Part of a small language model's weights.
Size: 10 layers, width 192, 6 heads of 32, MLP 960 GELU, vocabulary 1024, 5.75M parameters.
Training: a variant of Muon for these matrices, 124M tokens, 7972 steps.
MLP neurons of a small language model. Each row is named by its layer, matrix (up: input weights) and neuron, and shows model dimensions 48-143. Each number is 500 + 40 x the weight over its row's rms, rounded and kept within 0 to 999. Numbers have three digits each.
After each neuron's rows, "fires after" lists the tokens most often just before its 100 highest values on Wikipedia text that the model never trained on.

L5.up454:511437508440485520471472546487484531483490497507432455514537501514474518533434562587449484436493497512490542545451574504505462519557433531517493487485489499479514509507560569484529399483529529496469466450415485593510525524553508561559496476509446569496503490469516492490482470548532520489
fires after: "w", "bo", "re", "me", "ro"

L3.up636:477488502455463544399451472476441508470475525494520513515467471482460481521440584428558443543508558500518508490480535528508525558488521495534492547530475503545536487482449533535506523477504545508536507417516540498436524476500413516490494540495482493457543479478518510521491484478479459525
fires after: ".", "| ", "|", "m"

L2.up394:522461461461557481548528491507468518425426458474471583499457483429506501495510506534467531542486481496484501519454516584533497436498503488511521498555526482557504480483523463477469415528467499473476529566532508498513415475502493541460492476483525498491480461539577429446550518463486525522
fires after: "des", "b", "e", "B", "F", "a"

L5.up193:487464515537548484544514519479485517428512472557490493474463520535509426406506503517483532506553509462576495484464516528529519522518500506571505491468525438500533453510455451511463515521464556530485442502388513552422446490538505482492543513557522512463531577534473528502463465563484558505
fires after: "le", "pro", "Or", "Pro", "Ser", "au"

L3.up379:475463390536517446530522546527514459463474513453510536465509541547553463463482473440486508438443554473499432564576556535484472458548405580530593494508484489516484539444469568490505400439480488530431497501523452511468506516536557530450502524515521532484497531550503501543502487506511470498
fires after: "- ", "e", "ation", "en", "w", "t"

L5.up65:485471471537501477550433506489495510506446478434498556530533470509477475501417376504542531591487485484502437509517538536548527460548413541517488536513515501489583467507520528503442534549477460481548475497564561456506408543518486468452473540427568475548500518533512450536504517452566522430
fires after: "\n", ")"

L3.up467:548537472509483515420546560552517437542454485575467494499545466530445492527427453485472461535473518536477467456480576529444510501558471529428537520504430487510446545557465460488494504542488420511462449554535511493488428446508544461505494543553445542465479464485514512507558514506539584509
fires after: "M", "/ ", "B", "G", "b"

L5.up333:528483541525460521506545538474483517471450528481455511389524564520459473498462493500503515495470499574488578523510487494457576434492522554499480474504457485524543588490491551537504427461504484560471449454523566464489534509405476562525497496557473471474507529477532537521485537495526503488
fires after: "On ", "d", "et", "on ", "D"

L3.up175:542494500613484507440485477445571515487518517561520506527477524429515528516494461419398434490512449503482515535453470548589570512464528526581479479496465528475502525534552489445479560477416502505610522515523511523458444514512453467512487459475439489458456523490431534544489516423460463512
fires after: "\n\n", "==", "S", "- ", "==="

L3.up932:522538500465479498521456434401476513484523504537478503489516451509506497520498501387432490494463555454494516533519532497532467465418443517491513530534457486509491509504523548526514531483454560550521459470475526608487525499476473540500442517473491506386545548556503551458495507447489466470
fires after: "| ", ".", "ef", "G", "D "

L5.up550:483506477531515561544597462501526514502463516470546479555483570568521554412569477512471467556543443523548480490501500548477502486530547441501567539585471541554523475502485514527462467481462495524506479517512491477525549488465498475484486440486471468515529452507505542525414522434506502473
fires after: "di", "Di", "ation ", "In", "T", "str"

L5.up401:443518491531505527519462538518552421504440490488507508467548500539500445565557484521589426502400583528463540463522512558469500502505491548536441515476414483491528487512520533500451502504483536478529459474500473467531539486521487515511490531522564389488450484470468639497482423501489518384
fires after: "or", "ar", "d", "D", "on", "ard"

L5.up268:526540542505492504549486467484504532492506513514462564512494578530397516497489508510467465593524534500450548500514493484589461515551494502508516471485493475496562508469473410522486501467502524577475454531454478531470526523515492531478587503447523471513519529517514396482486455524511538475
fires after: "ar", "or", "k", "ild", "d", "l"

L5.up164:534506457489521531496473468507485492521552548504500507582473486519482512461565531415546469496530503430439534539530475487502479514494478538530570516515567540476471520411462480563435557462395552463530495497516513481494553439506465464460513540569532457490507550467513572445440551464444490574
fires after: "tr", "pr", "R", "\n\n", "ear", ")"

L5.up864:396502494580513445457481579582504429513504510444409473495510506407472475531488508453484468505511544450525519519566485568507569470532477579514522495467438487501509512514468510457499516473541519528468455497505488477543511448450486554456458520486552507459522498557482428507454521497525481509
fires after: "ot", "t", "on", "an", "-", "im"

L5.up949:495525452563474386415494525494504471518564541537545461509538479497558548543460522506522554449525508496516497494519508469508542496534525417511588554466514496523435527522544520497526512454524453536521426590591513491442529489408464452532551519486509438544569547521419422494525538558490502513
fires after: "ati", "si", "at", "T", "i", "wi"

L3.up801:544476525544542449484505514532523491523514516494462472450490461596457414460516562542507555521515543461478526539439534479561515432544464467492546503437498502458526544452513518497597488567515523428476484562508519490459451482527520547465467508464523431555500547495439428552524496520535527541
fires after: "a ", "-", "the ", "n", "an ", "pr"

L5.up192:465460499556499481573482610490505529566535532507530467500489548494560523513529534473493462479525511467519482506518489492612488452455518455502572502442463501539486437498474459534481555513526419513526426542491415549486523499501466436449489525476487458482517458433544439509570514427478417501
fires after: "u", "oun", "un", "a", "ov"

L2.up549:502461512414510575516471527519464521524500476544493477526595511434459589506507490522466515574468461550518508504524541550514477493540502504456529549483455558506548548557493499512491511530451520563472509496486558501511433480526523491507499449447506535474518466553473385551585502469454519431
fires after: "b", "B", "G", "c", "M", "ot"

L3.up125:527466466491513483518454463552489482478411477466475514499456507496443478445500469441511432545520506455521449491588556447469504460528434477568568517533537468517539548458517514480565518504452475504458519513547482475538442473467491492495488557501442493505475578466543425513545529465547457533
fires after: "- ", ". ", "\n", "e", ")"

L3.up619:503499517572466520521508441518485500471445491458506512577470548525460440521560500483500472581509478532529473489451469518479465487525397507501511475519499476534548516414507482443530507496483547451492498577512542457433437443526504484507512528517560482518543507501472387522487549451500518490
fires after: "(", "{", ".", "-", "2"

L5.up38:487494561534523570513508547480520499532410456494551545514450515500427485501504467442451501567483482479517539505440514441554527506431495489482488486584510496534525543486409483427456481435534612512513492488456445526488491524493526518490479546517497482498546429557508480514490506485552511477
fires after: "{", "or", " ", "(", "2"

L5.up221:473473514508554455536504481534544456508586475530457500488522556503490511448509543539464456525450532469528486516500487480521508466561529505462420492570550457483496516424542482555468542424509534482491415529489456514509485472541429500495557555490573507487561445573470517529439506450564549501
fires after: "ar", "or", "2", "Fran"

L3.up316:498491449488507421474575519564519520482618532469508466543416581504458544480403514498534432506511556515536529486532489480525502483459533464495495550508505474531511538528493529511518537478557547466531508519458438561506511516485454513472482459487531513515489513430476540522486513554474520491
fires after: "C", "T", "Ch", "L", "st", "P"

L2.up856:514476532524454495442477580481525465494543527484449469486557502451503484482475498550561479472549530529485458491500516441488457454482456491470560487571515448493519555545422454476489500501537542503467488514493589454489548516547430435481454481552522427510487503494479561533520482515517491554
fires after: "the ", "The "

L5.up145:523419537532499560543489504432517581492452451548490500571492515490545547499544497451454428500547476504519504530485439480526574512417526456524546571523509468527527486428500482526497444451473449583534511491507529488498480532509501484489516492492531527522458535463501526553559485504474513547
fires after: "\n", "|", ")", "C", "Pl", "P"

L5.up356:536471464484460549497490529518434434541528550450488434441542539485516528452516623480409405420611472489502479549473531419491523555475454501453550514503510502500579543531463514471536551520532441510433492563597442498558506505533461473435454532545482510494549491542452562532579471504454503506
fires after: "ot", "med", "mon", "New ", "on"

L3.up267:503506496562518549573494522495448489531529528532455518545427562483481502404482471458458494572483454442532480400501506506524458487544536513510446596505555478520537495489490539446448529455513539458584506464437516474415484512516494536528566544420465516610501470565502604521477504502496462445
fires after: "{", "T", "6", "7", "2", "9"

L5.up11:487483554516425528463508543545472501526561491436468483483504567498522479541540447553426493528515523416478465498516480524506525453572520445565500496472501494566500492545465455517565548447546470462484466513474419519504509481507504520477446491506503513511458520469503460439414509545408486499
fires after: "on", "un", "med", "an", "ed", "od"

L2.up264:510506491506507561564471501480530473477480450569525460468515469514503558441511529439459500482514520521516468504529500447495457480558502469472520527467477489436618493496565521432536535482515475514450489496481463526538454569469549485490546535469492537513517554471514517556521521517453502539
fires after: "\n", "|---|---", "|---", "|---|---|---|---", ")", "\n\n"

L2.up303:495425502537559496432532534496600543580498424557496479569480495490508495503536519472527482506531434497497482458538467508511549472445515511511524460504494516520470457539523524505504456562493550458523526410530475512428422525466518487493450566477506339511471456509526504496409568501537526507
fires after: "T", "\n", "L", "N"

L5.up473:528543498542601505442542484523507525463486477517466490483498622548541474512491470482496532453493530518508495477507412521481473516541459474470481482533555505504453547602512531545421489419533495540480489552538505478469565498468530440471489483440514476546589551517567499558486473499534571508
fires after: "i", "Di", "di", "ri", "wi"

L2.up950:527493523440475533436516477512472512532543542484533502466495532536432370515450543456533475470553516532567524553551447435498547457514450474559465499506485510529468488529542550504531487536462466547515472453515546545490500585496476536544492470505554472502537521558473474469531504412506466484
fires after: ".", "on ", "\"", "On ", "in ", "d"

L3.up693:538455517523514432455538493539589500512541522539491520499475457439541504492594563514469473558533516456438521528497497492511437459524445492510468542501463555495583545508502520447530461445492568465517454452489527442491496529539521465571490472497612531507518550434493475482517574527494521515
fires after: ", ", "The ", "the ", "s"

L5.up200:484504523483520472484419436521535499514484479508521482450469476409573497464526537479433482487535455537493599516503483556438493461495511494482499542518480515540509502477538469556467434508545547423567486477495487400455576456477424464536568542491466499510395473537551507479459501589511546469
fires after: "el", "ad", "con", "of", "ob", "A"

L2.up626:546531586545511477479521497503550588504509484492581475545476527463545497507462497490532490550521498465473539513467484507524504425468519491460502526530496493546502493434495541490468527572460529541486421547497484437464469423561604417412506505470477506474568471461486465582378557593505492490
fires after: ", ", "the ", "C", "| ", "- "

L3.up880:457465481533508591513452532559600467512574459461508529515599494497501505532499429481486450494479423569443561576542439562550495518512519439589450457477413413454487457493491527481544499486467503518522452472544459469568506509492465498519487460497460492511535443524488529553477470458482452521
fires after: "\n\n", "==", "A", ". ", "== ", "Af"

L2.up258:511592484525522523528459534558501487499476535561570471532510439519533512470489504566511517491495518473550481507475496536486502408448449524458501515499454495508538517527475474497563507428492523479519432516428453508509361544487528494483514514513484596546584542453521474532482531458482494488
fires after: "\n\n", "\n", ") ", "er "

L3.up167:555531488551482545510518499499516453496517575496515541498475514495477474434463511546459573523496561535446484569459458531527518493432422480530535489515458553489532529482484520489461578419543531450467518500501590512467492577493574412498476457499556503482502479516538530562567516537486500469
fires after: "the ", "The ", "A", "D", "M", "0"

L5.up688:444643456572547522471501534492533433513459489483525473515464503492440442490592590483504473497502502551552545488468492468483457431462435524526520475475500545499548513462503488459504476501493486514497432499464434493455568493548548564426558535591546483509513539501503506493496481554440490432
fires after: "al", "ar", "Nor", "all", "or"

L2.up637:561510479530491498520476522530436458480450471523540533553451459493517586459489483533514572471455507476516522516612477529477508467539521502533537541505513462496527521456525611462485545500515450438523529522495480499451542507442506480506489549410476469563444533482540505448497468510496463528
fires after: "e", "- ", ": ", "U", ". ", "\n"

L5.up745:543398573446536453527484485537552532457458471503490517500464595496557526551503542508489465530543506455476440455531466598545482484438482509480457557529479520551508479544499457510501471471530517420418474594506458430532544485497570507457472512436539488511464505502511534506473459459519507483
fires after: "el", "191", "198", "195", "ol", "in"

L2.up226:518465467502573452533518506555504573507471540432421531527484505455540574445472542517477447420463476509507444466508514544474512476491506534485447503500525531571491554497469491537535537506489565510589508485469473566444444547490487538537487432484477482502468439534512532443507525484462527447
fires after: "T", "P", "N", "M"

L2.up326:506503511539489526476471507598461475535491539432504407502513458531465484525501534550480464497555463487473474497567495492527474466488552424509463493447453495529477538619533453516524444480444497526426505497582568518484530516503524466576588488541460489575513487491503535527568515417500453450
fires after: "Af", "On ", "In ", "201", "in "

L5.up17:514479500482447547594536501462510467579504510533578533476419503566573478471473541477423512473529474506541551478556436485374487510555474467501523537531496494544506494490504531470576494473588546544446510487591464513445467584442539538536489453495459548496472516466509479450411499567480501544
fires after: ". ", "F", "\n\n", "). ", "\n"

L5.up904:561518486575499449563431509504554498527498475494473516505482547470493475536453583483471555449476509474504533434591478541532497482458536475500446526523509509539519507521562504596466530562484414540485516530445499550457508475398536424439477550430493533549479538505499507527588479416442516616
fires after: "u", "oh", "i", "um", "z", "ri"